Weights of a small transformer language model: 13 layers, width 448.
MLP neurons of a small language model. Each row is named by its layer, matrix (gate and up: input weights) and neuron, and shows model dimensions 149-297. Each number is 128 + 32 x the weight over its row's rms, rounded and kept within 0 to 255. Numbers have three digits each. A neuron's up and down rows have the sign that makes its largest values positive.
A block is one neuron, or neurons of one layer that tend to fire together. Before each block is what it responds to, as a language model described it from the Wikipedia text at the highest values.

Noun-phrase introducers. Possessive 's or ', "of", articles and possessive determiners right after a name or verb, opening a noun phrase: Wong's, Casas of, is a.
L5.gate427:110134132136077179107163074151064099105116130144143134113160116139153125192172182112140108145147103122137205092106157137144136119168209125103152066121163153115130133173102138155154127074186117222181160117122172131113128108132096098156109120182156184104137136124151103126141105038107185155119145129176085080098094116119130178098140166094085097086144122166129089067143148056167184096143101097075115134159202175126115140104081166129133162165126064134
L5.up427:143183135097137165144098134157132134163147127121175092115173113148157162129147135114090085095052141156124201127147123221134182125162128127112137138134124150115193148145137146087170130140098121140173172119140119097085138084153200102106122147176159158114115084131101102132132121079089159099115116170095141146082088077110120150166185149111116109163154132115140182094183162108115173064157119087144099147128129150092155181183104165164146138100132161150

Time-period words before dates. Month names, seasons and "end" or "during" that open a time expression just before a year or day number, as in "spring of 2025" and "born December 13".
L5.gate587:107152087119143130112125086056114145154145150078108151208138105136118125145101138117143146132038159140110064171096148187131110103221213142152141195168134081093149044094079114158130196166097143104120115167177112109171148117111086207161184126079165102114108154115089138121109121208089115091060176077054139156108078112127126124136128103120163115126113121116120074066117099091097167146136111172123145156132133103113134152125152149088105129143124127116
L5.up587:162138102149122160139098146101141143119103141063150101101120113143124105126156039074094121101076165177152117152113158116138138155081115220153102155081114071092145119128149163128096167133140145098151153083135120104149148154145168155045154132122138127157148103167180077100095090116086160171102120096109155121124133146061139184159064069117142177157148105110139097159157090070107121099162143178170196164166125163155139130061105106076135101103125117128

Evaluative degree modifiers. Fires on words beginning an evaluative or descriptive phrase, mostly most and more (e.g. "the most respected"), plus possessive 's, his, whose, no.
L8.gate147:092158098180130111174117077061127093080149169134093129133107074158114125173135141105181122108083191133103043144186131146058092132094113149095078103141144144157109174132191183172163117096114088083146138132170133156131189114132123145115163094141135126148133128168074150139113067182150098151160111143093094128147086082150062130098142099177099116114140127166128173078131135174149141147062148143093089108169123107097141173090130119068166169091172112148
L8.up147:116116140127096172155122117200168176147138102188139165183170190151107112052085098074156125126178147172154116146152096131104110171130146129089116147123098099137168181150117131138145088073066092136185101157141161083141105092131164144119151110088165170093114148169073123057100056102149164139128116146132151148172115053128127078066158139119123121053144138136125199103127101160135185109128107094112100154156137110134189146116129124114100146147114121132
L8.gate198:130145091163136087132093090153108132115155149156179114127114124133139171181148093146122144153136122138106087107163095155182118095112125142094101147157116172123082135088131106168114100154133056122155118165102092178130137123076133102106093137076200165147139129138105181092156137118153143067090072137143146112107057166153076200140104188079073103079064126125129138091118150107136151180130152160155069083096127157186066118134117103109158025145134174185
L8.up198:115177178158180081161177105186085205101183088164127135080115120094168207106091113158100137203103096133189088074163151127183106079131139178119114131106088082161168124097075087158109160155153148081135157152092109092091179060148084141110164140146107089131119145167160179083110164056131148104110098128083063111102149112171099113075145124086081131158112151176096145107125121129145179093115106103095155058100135133126076087107108131136106109131130105164
L8.gate343:131148130111100047137137097129088172128158151157108185137145149127141118112052118127118162159118094129113169112138063194162133110146130101167151146118158187107178134138116162132104131112100135089213092133134097091139166170122101213144179095142150177122140157139145121099153152141097136100098145191104121108100106148233136115088138148065187177138111145107114089102149112091102077151132081082140104131139127062100155140147118100165077144095116104119
L8.up343:071117120172102113128161127136128164196125123173107118108147148131103080145102085166078135086107084098097134145157102115106192041138126152187146109128147095134124138126083190159091042141153144159159180098178077142159110142136143184122108132107133125168108171157100113183144090119135144093157124180175102109126155060141113147149119130131126209145150125201131129089115173149140133154157096124145180143116104075079107171148077149112095133166115131118
L8.gate403:147112172084135114119133115169151110149161064120123112108157093167127140162079153131126164046146079193189139108141144134155147121165195069077155088122106112152062135150116097128088135127181081105180126110118135136126128089116113115139162168154174140070120105157128103167096132226221133116150104104158125158121089155156094111158144119069061129112108093167142132120087160080062116135102100111138108118142159139099083084111161130142181134119145101159
L8.up403:152148172124155079153107156129058163157162107085172137130143168138093114166117179073106112060123111162187161124154164178126126161162193148100110131159120205165095098145074133164100067111167130109102166129137105114055152124126214204101137095162152109056082124069124111118104106145117131117197118120145136139100065165167086110099136145148038131105136131153094115149062058136137093146157128174141142159102143161139121119172158134073111126177147180061
L8.gate1007:112040083074178182135101194139165137190113049167116077144080172151131126118103154124131081172108079173127102152082135123172123124087221122134137100091123142153163091112149135118138146146144127104151194137124114090121163125105137137119144127169096087092100141135101148158088109162125170081139110134204102162107119108132120110118143116139128119134113160182096097076055163112144078122097166102124132147170138096188209121031162106144140105101077146169
L8.up1007:091113114074180067141110105152133154080190106162173150141111121095126130091167117080156099140096112095112119139088160157093094170045146177144131114106083120130106130195089128118179135106139080115128188128140139162143125073121178131153111127099104086123079103085177126135106087121180112179123099085098134135134100119090129092167108112143130121113152186116125107088085093109118085195058165135156105137102156154119132133107137135162116096158113113172
L8.gate1310:120091125127115141103064145139105113133088125126194110074104141146147128164175176148125176134142071173072130160145122181100070175162164131097070087073109162108167096209103051097187095109101109019143102116070119118133152114134133163162131173152121183128083148099140117136183101144165176098117095103138149118140095144168064093131127115131100111111242088155154102052122133087130148119163119115130110131090154125119150119077095083121161118094123109128
L8.up1310:139157119189164157088111106070195169148183120106125123134101220160166100130140082132108103122142102139137194128121090146087096138106088113122138134171126145127152097153092172126139079127155134062147078133094121201096135101148074114138155126132182093152115177129123076168110088143149121198095107080107187078140187148168105159164171106139073122127126158091102108089186096145124118117113129197045112083137155141145153045071139166167133183195156137081
L8.gate1376:064140090093055117110087121097110104191074106101070144133127105157058159139083132149118172091128140186191141067195170144099127102139163154101106124122149138062148136112148095121121127113119163118116132107102101067111114129117119113163077126141133104127120128089115124131091124144138156122061157125123135099124131181175156170110106116122121093138153103190130095149103125144136122134149158099149192115119148161147165104161073137111152103161167165116
L8.up1376:088084122109115156168086140119093136178161053088142037140144120123146167131149145169138190145044119091185113148150141100133126090175176158083041127125154141121178109124151099128138165112115172092139114117140097137050160150118116201112135160174102137119139098144094146154175084140113157107083192166174139125097154143153170111120156135069139117153163105161112094144126145148106055138129090122156148112120197125116175187108145127183100127127138143142
L8.gate1407:116114082147163091119120134113159136112164095138189101163113121162099157132119133111204145093157089150187124140150162161087182158092115155152157064063131199099173162102125085180144110107153089126157114057079108154119158098086118164134150149147086125111091088143173059161117136221134187138141136124152115113100130117096119095078139136127043113111142148205104092097136149137102059160093119085125127172095123162169123122059133164120112138086080138161
L8.up1407:149170043124137103124098159121202156137137064137178132077071150121093102174082138098145148123162153239151154198131152125131143168137159159084134089089094130130109139133110104177175105131088147137164112087117126116116197096175102186152176128125110065069096159142147092122152093156133112051107164142102143142126131127104102161105160127124108114115109137154120102104161179114094130128117139144162121152117171142167173058131067114118151121098120123207

Temporal sentence openers. Time words at the start of a clause or date, chiefly Following, After and During, and month names before a day number, as in On July 17 or January 11.
L2.gate113:143094158125114098137160113121072104167092108055109148183163114196126179107056159169068120127115172173127100166196081118174072088146132132170168145104121129076137183123162156108150162161138101059043116110108148088149108126140131148133142147098110129163159127109131122078131142092106182105119184144090127160168180120145145170044212156145092123129186143078097128111077133156114144098118103157180114140119106163138106120131132145070209157123115122124
L2.up113:142159120107110120045166107129114054054124100134125138157144155132138077103147162137136120154118121133071144097125088183153112078121083116164139171119137152119187168171116102129108090110185085101115167136137167118143110166134156112084171108165139159149134158153066085131085071144087162178147079133144079141114105174038152134162121199093143109137167146107177075150107146125167107125180165111105138140129123143216202106100084124144069153110131127135
L2.gate137:143193067077183098117123147169146161137139132090177078185109185139059181099120074108143119180089109152138139143152176106178167129121120139149158111102146113120157089072131157146106156174092137158164156153118119191131120100084116128111127139139080115095105171180098180143145133188100131140133060119171168135125118149113154106167128099158088167119101144139071119120179122116116152074090135164161090132149193139170109125126146071136098096113133147117
L2.up137:119142046143125099133092108149103043139197127123160159168134161181100186071091094102108147097087072108141214144055163092134111133161146153124144143086108174111106100074094144128096140150109147109190118138103139118117125160129156177144222126101092146112134145142151146098113106128132160109167115093197135108145173166121140156178086147106131166152107175098099124154163204101132125126110100160123128115103200114150100166096152098180121152150157160110
L2.gate189:167047119131126090102097114188146134122087060100134093088090119151116110130162121185161101136094146167124117124122136107120153110138130119178139081127135131075153135091077107109104128161151078182130059172091156109167108121156152176203151140180103131101109188134121189115079130122136177169120070107107113138144102159092157091135120195123113161107138122166144135182136090109142123112166128108132164090166110108107162127130103129096115083149093082109
L2.up189:134095123101153149143150118131178133194122108079125103147122114156101192136195122170140100137080136085122046169140110118129200134127133066172170115166137087141109142086123137159103121116125109112113099164116114076176098150144140188123142140152110134154135190106142085113087141119128189181137098117132157118137083133056144170165117156139153100081082113117098111153107118092101133172135103158119149079148232149151132112113096116129143144105135085142
L2.gate259:143138156120143090096145199154163081197171129094131100123138146152126060115122189094132152138111153138099125117082095148194124148120115114142154115115128182134108146102126104081133159155184128132141180112204130156103114103062189136146120112141162142178137062169054176112133109190087198166155128139149086159106129127119139167194204106170131076152063107143143111103154161096082127112176093093171144125121101088137134087154087116122183103138151125140
L2.up259:133122092168181127129158157204090156159150107150149171150122172129086165119134126116100098129196109148137098158117089083172167085116176102113151206097151142126126129141094111123166110119184132118125147152186160157148062086105170155134096134120088184144088150126079113085089095098113151161098106154126118099218125131101151162121166163155130090151159095123121084110161091122150158085100061120079148148154128104159106122075097152098134135097170178084
L2.gate353:078120112123134119155105116178174084121132127143169074093156122189143100202133113098151099166125166158086107124136156137174133175135142090117142143169149110115087234109097113113161140167142126173095100179103093103122100119118187172162187178166136116062105112163093124095114062167101161120130105131145121106138111142175077099099156144149075097110154102179133101191191125090209201114163086138112164134147098069081109079091139148116174164124152146129
L2.up353:130110081125168146089155165129087182111138146186179102110160099117139076141042123130127126161148189113081134141147137101144133121155138123108201177117154126194118076096145149097128128095090140074135092126114120148129096197121173154121172138106114126153104115120124091112106104114119154145116117147089102146151121124117099138079155151134138151102173111133172155166113164067154084107153127101082144131117113171102175068115064080123138097095144170182
L2.gate997:119125076165134120114085131138122128107094165116200121137100127144125132151149110069198119112053162121092104146119114112149081093084101117189155129082137091179117144073136154121073176187136122142196124165163140089134150114094186137136126161112165122123118151137113100170104142129198126088118098135130178133137099098070074142112122132090106142086116051085116069121096173122160116126155089169146053115127135141166124116142180105179114119148143147127
L2.up997:203116091073171098098128162130119149124112176074119100118116159144110141104150114142053159122147182171100146109115155151149100109090160153164114076130107059125127156178162118154101076157112166201122108156163147166078139113140153181127171200099164057120108129172102147100111158147128052122122123092129173131120118062105135163135149135178103176150146078114091109194115074116110150148125134141200045155208111117129123107122112089144096178101101120120
L2.gate1294:140138116131100127126149181127173136111102117083073195128124105133152144074127165093170104188207137119132135104094027176172162105123141121117064125235084086145102167146167123195095111165101134184132151123203127079126115145130091114116158130089070123092148151102050095137192064149107127082109099117098156108184109095122141091074131162087133120070141123123181107131180129142135121177172082090142106161158106140093159107123134112074210108117122090142
L2.up1294:112160096133201132053139179121077109159129099100053174114150118154116146152093149098156060155130153181126064078113055184175094147108123170068113140143085100133104147143163127122126168153125147127127156125123103100160112201191129120115076127110099069148129154104123159160151147098105138092135163118141076102147130091118108050104195146099149106135180131076137163109097143183175104171143137094117081113159166156071162183088126138118107123141144086153
L2.gate1387:133089122124176085088118138158148062142072118119117167115136101103074124048180117124159147121104199207103093117119075165140077069156180199132131120125072137160071136119152105203111138129158128096117097126173107108108125167169109146136149117152136126162203065088146145094114073105154125130149127099108096126176123119126108142124075204065114077084130092149109153153127095072164099145125076088080135158116116101069072170155071099140141185118122115183
L2.up1387:129103118142160105077108088133116174149171130105094153092124116174109173092140123128152128103157135186108084141062067145160053132150096115094158205121133144174159108124152119157101158137178135141183108087196175140099120129181105153117174120193139168133153093102110128152132098146142187105146088141105080157103149117114210131122160116097138132078114126111154093110109131126069108096138053131101122116065097143157101117123115117073142157089099119123

Clause-opening temporal connectives. Subordinators and prepositions opening a time or circumstance clause, often sentence-initial or after a date: after, before, as, while, following.
L8.gate27:044083126153125119120177152124146139125143106123090140112101082118195160099116101094108081160160201108101104164124122077159123142158149135122104179142132144105149088111157179110101182039147070151122126160109135161156085130165113177150158164094109086128143141112145143147096076160109085144097100155205067125086128107144163091122187109056124087153108146134117125139122104100108086161152144144135174144093094114128130160163091085107127148084122133126
L8.up27:115130122069127142124155135182119173109107093189076165141206123173035109118169127134082135155151112144081095153096091135130131143103110149159125145108142082114104181079122103135152093117190061108137191040143152149174105118141099154155150093168152129115103146101111080134134118171136126110131133124124140152181123111032040152122103118145140120055098123129128142146128135102103121146170163103102130097140097134186162148128098127109151160134140093156
L8.gate58:129075154145159161130155161142175134135182064113141201197097100135136056103125180115114071123083120109090099076100072097115079121129174135117128165189141132170091145119094092131068122142175169141144155130182190161197192157137084137144187190127130123109150167114131161073111139151153167158125118090091128122095118142102110163177089180144112079175092147088113134126126135112082116135131130162171137146110130045133144173082122185127157110183109147197
L8.up58:110127159101065132124172088169104047137132124110104123154095131122143112102143167133085118138152165137145106157115074083190099166197144176148117152096124152086092117109135168085084093104115132169136126069146160117115152107101120103170154088138142080175138141152106140100142130160101123137129144158194129148070180134145102127143092137068203076162123101116096115122142163095156109212137160133129106147098141089124086172115101129085107095110104162166
L8.gate254:112129137149133170099060193142131199085110074125122165126181148112201141124156159123119171111166150095133040083146118130138142059090091175102102131070138114096099123091059149157076115162189191116135181065112135206066110114133161142160149099156120138080180163170143152142153105149146119156097106124108148089102112200111165113168153121175148122126091093172124122072122158135133087188169142117141061137085125110125125198096151129194158125197103115132
L8.up254:109183176134108066087115161128126127117166149136090154062087126094130120131154100093135114114201127172101107145151099146155173173183143076122159091164115119168127115094136178125105126135105129132119216131108125120161118155131205113148111094136128068105163075108178036098154173139091141120091115123126100157126151090071133072136149178166135201086104121126213162165079131134128147171112118071120133102089118142123153117080109132095120163106105117153
L8.gate504:138107161134145093122135139144116144063120122104133138131113096148189157114119121063161127133123153145149091105075061137143119094104144131109118118112180189076093128111091135144083104117125077058116129114109118113080122161123170172165094117104171119167176155156143065148142158179120140091115154167072143156127145085089166137111124128074162175105142125193122099126125132112135146200085141072115129169116116125071160124094170108099179143164165147174
L8.up504:133106090107101105108175116107131176118103106134112128073113140188188106158134128105197109123104126155127087135099078159183121113109171111132137118156143149096098126132109144128122069133061105080168145155082159152094091084121164165145149189129113125126150151098080103169104100137156145138161083129123077128167096121069122088144182131142132165086083115130109149106157143190113090217133172118187107097112098150093161056096088157102138090148115118171
L8.gate542:174143120051083175129154167067125127137090197114108195109094142170120150146164117094123089078157175112171159161108210110131048120162140130095153127090157120099085150086131170174142195195163107111089144139100147150145095109125146176084058140148161145114094165107102176119159043113052140161134154134129091075115111104138129098133101117083150094160097103161073079099114090113134124107124120195183110060097121099118064125133130109091141110090105165087
L8.up542:156160113128105154070135134139174126108071126156110123180153089136108137116050147100120109124149131087115114120084133120114104140129162176200117113091160134130143128075114106139110138167176122154172109137071068151125141095105098158159115064144156037161195145085110090113104064120105140115115105089142124159101142115144121145142148105049090087108091123154116133152112123141104075129125117143121107076077113188105145171159112127124101096113123169121
L8.gate972:193107116151140147098180094134147091119189096162164149139095133106119147152126128106142087169160152115101159133100145082111161050106135135089168176145081106142073090195101095086133123076066133148067162099142129157137072160157154103118110071178105102147102093087126105174091136140163156106067094111113091116119118147159121079102116158122141147135141131116106118136142089134112157124123121131139128108142087084193161170121147095080103114114132098080
L8.up972:114148128100105140081161085106119104073131130181144048138128098090133121123139120119113115176190155182126091094114057133121128148069144114143183094131086099153175145153131152082070085128157164045118178125137121154106087199140143069168209133129162129132136132141076052121141115108153128133141147184148129103152084182065100125085156181141130175120185139127103187101114068135103105066198119081093152138104131154203143122138073135107054155086185161119
L8.gate1028:127076140055085096092174151104114128078064136151123081168082123141124075069116111114108110115085148200128114133108116171111096149146152153158023110079091151185104084145169111097147135087108137106129129094128174148157162124104185154164114137116093100092156196151092168151153116168100139115105149137152103140127078122102114154125138104059153115134108081174100135141111200156093129129139144066107123115166054062110095152172114141107167101148104070127
L8.up1028:089142139125119159100164099167121113165142164150095114082134195126116132101089139099109100157099156150129127126134094121126105073042091163173171137077114073113153064112116153130113140089125171172112117148199191152058063100113129183129137099142153124125171194172108192138163136131137099091097094103149160061127155150144135131132175151157108164123156102161144143152134122126134173082148169144122143103174117073132109153084182141055152162154137054107
L8.gate1239:094123129119103088182147174175126138076111138118125170126100157178153125152116190091161137130154162173128184103135076135155081083188116119105144115149177119077112159136122102116122165100085086186052179123087147132187121154150171193158185144122097161110139053124128052120142153201154142101109080153127106162163145175102139116148136090146083125139091138133129083064124124198146093131133092137080132178119170132159086139136145104087108097168100112106
L8.up1239:125166153141118107155085112145145100113092140068080138140125158137078146169165113094134063129112132128072130148117127111139145094144109170123087171152083115088102111155155169180129066086167183126054056099105176132148170137105162167084165164135171152089074121160146158129113106107141146149137078178169165209102109136163143101108093134075132173072146125156178144059122127135142078143103147149126226141096166140128106144170112200177152123167120110095

Possessive pronoun completions. Possessive pronouns his, her, your, my, especially the second piece after a split first letter (H+is, y+our), plus similar word-piece endings (M+rs, cam+eras).
L2.gate56:144185120101155148124032092165100108108106118116126100095134131076149129165145160106162170147082094111098138138184113123112141110154121108108129161097082132140135173139092128138145116144115151139173149117127140185114084138105149175157151104120140153126158137082157076094126147170118137164158161158140089160153122123127173163130088121104161106173126148166128074152071107175104051119104061176150105134167166130159136160163103134140097151084139102053
L2.up56:121108173102068128136123133121132163097130135139090063075166110124146123178117142111127150164164113154122104101126129147163103113132105137075121151162132119120157065188126154158117154064190121092147106113116145076082178191185139115165135091121166121081156117127091109079136106149120145110117077118136149096142155147149126130126149113109142125142161101090156121046095133150142074072122098143089125051159109151126092048158119106140099175114111131077
L2.gate75:152157148124132124124216062084198134160103139163070145142098118114146109137169146098168141115136084176095168146167114135126109125141120082155189104097109140120159089156146100151159110137135150202114165123149100119109138160144142166126138113155141094111177094145131106110129166178122142074111136115096119140094102073164103148119129136173127176179146165143176087062122120152136139111187107052118145171068094153087161111054171122120147102052139120141
L2.up75:143172145141206152177081087116127156145072091180140140130155178094152140107172108077121134137173130100119072164105142160085098128071127101133115171141157128118100170158123148075160117137110113158163143142109122059157134146122165156143124151121139144119163109135139127134160127088160171137162104150122093110131150140114196114082138159098140094135122089178144129131140086084124194134133180087090163152127088151199190141135069075113132111098157146147
L2.gate356:128110149114159147044140167184103122160078121056116110150090127154138086166149080099133116105113090171156131097148123181204102132097137135137108108127176105157141137173099155166168101092124144113169179177087127096132114110157181110067063134132096135182156118130100082107117140124158132117184068128142157130057131140140138128132129140116156097156140148097209074090163124146102108130126102147194188111147166144105184122149107116197079173131102073076
L2.up356:088131140109118162120131169176099113155078133055104078160069158125153083178129094110131145117128163166160159166130090136210071119112113134120108136157192114164143130112105086179136123130098132155143106132122153106108145119089154130090072141139096142151148099127101075118107130166144098147184113096159137129093143116171165164108134176094169067151135122135169115094124136177115125143151095132128154109214147125120151133123082177148123185126137061074
L2.gate474:179137137165086171139155122123136089163071109087166127140083115065130159184093192083080100148117206089121176121168164078158131152096147147165171159116153157111078129154113121141130091150125090127105157147167123114082116100159102143152105113133095079185125139105137115172118150115151149124163125105062113130129151122176155167085171182131114093110137139120133110162136114120126115118225105125122143168125161129151138087137134098135113119160143145115
L2.up474:090163119150130147125162130109153125126130114133119118082136119105144128112112092179132142161174126106118129137138129131132135108125082092123111173139153121144169162162164102105153171051128071117142106182131069126135110117146111124112054115159081134148147126099083115119147127178112116117152131172163093193144130180168167089147103138197107136166188139110203082102104182060102103107146076108110161130133142149117176082112085169150060134156089165028
L2.gate802:066161122099151125087086106134175107118164116146126108126129106151131124124166162137151130158083114123093124160196110078141134191140195151111160148100119084171097078074108099131164134123136190094163157093158149083127081092145104158115162103118143124163124151123073134116097092139110159071138151124136126175153082121121123160137142137114189128065078070169187149179126100152142100150130125126178174195166139134186102080173122136186113136176123123081
L2.up802:172134191187112132105139136143088149118095125137129152120167125050117152093151139100125157115166128117117100156161184118097159047149157084085097076119123230153197074137139124140154118195160121095119087125175078157148132130100115109099134109093153111177168065153166138230096105119121072140117172100092113156183157141145116114114173103197133156096162087142122156162162133113175138144157133069152123076071124098142182105096112096155123176137163102085
L2.gate1105:205078101146106126121081164150163075182114133133169059167094141149106140140116152171104107123179142107147103122149071101149194130116143144063086139126138125130072105104140113159117123187136126078178136093105163135162160148087095123109161100144134101142139187149134168112145095104178230129136126134131134151148135090197105098090143150110108137089116096205147194132190123160139176070133119084114128109123160138111121120159121168125131119129116148176
L2.up1105:106100100125178156051186133180137127106116157124087090091149140147132144139079100150104157108140097125186151156101148116103112093144164119124151164146114147200161154154124114123098128059089171132121116145100106180182096153148137125124145147089127107077124151100112106111165123115162072096100115166134133164143092151135214117136117130120171155143104107115136113088151153088118132142160128135106094108121148180142187095075046139130123141141098074082
L2.gate1160:142141127198170092088088135106140124173115128095131097152143104081075131099085101115130112095170072123129136137079105137171115192121113127139100159117096138168129044187178073119189101134131160152142081116147130058193096103109141114119115145141139104127135082097103091109110062106168108151169129076122082088105139136147164084171114192123083079162102101121153151134121187105105123133176108108120124102072153075136130072135158092159035129130168115097
L2.up1160:138095098145095193138172133158140069172096105121069074156210146167104150176154056141141152145095156152107116135132125181174099114076098097142126156101112115148113115151146081155098163173152146130134107118124140125120159131111094159083208130130150059093141176127061143131142088145093107137095136139109124146144142121108135115107126112204098098077106100115193088147134145146098116134182123092202137053076087118129160152136147083149121173085116128097
L2.gate1375:119160180135138183154168143082185127150126122102122122123150098101099127137178158067125131104146133154107087152129142120118075114105092164113135120146136086087178119116186151133127120161094158137079135084185135184137105171176149114156201147133146127158133158163159115103149134110092134142049164094158117095118124127101169115159145137141182169119156111111123132128133129171126087155063184106067097146106101188150109126070125140143096130095075174131
L2.up1375:189130090102093197107132151104139125167204121072118109097084090126126118127112115149118125145124076048144141099126161124136112133116117097147153160135096085125177074191136114135144150131100095184106087100126177077172047195143122110120129132172093125187107036150107099170146129081167069140087107099154132139185057116099186148149148130074092172132124107119125098135139132083110190081145116082107086141152110132121119149105131169099127125094118145173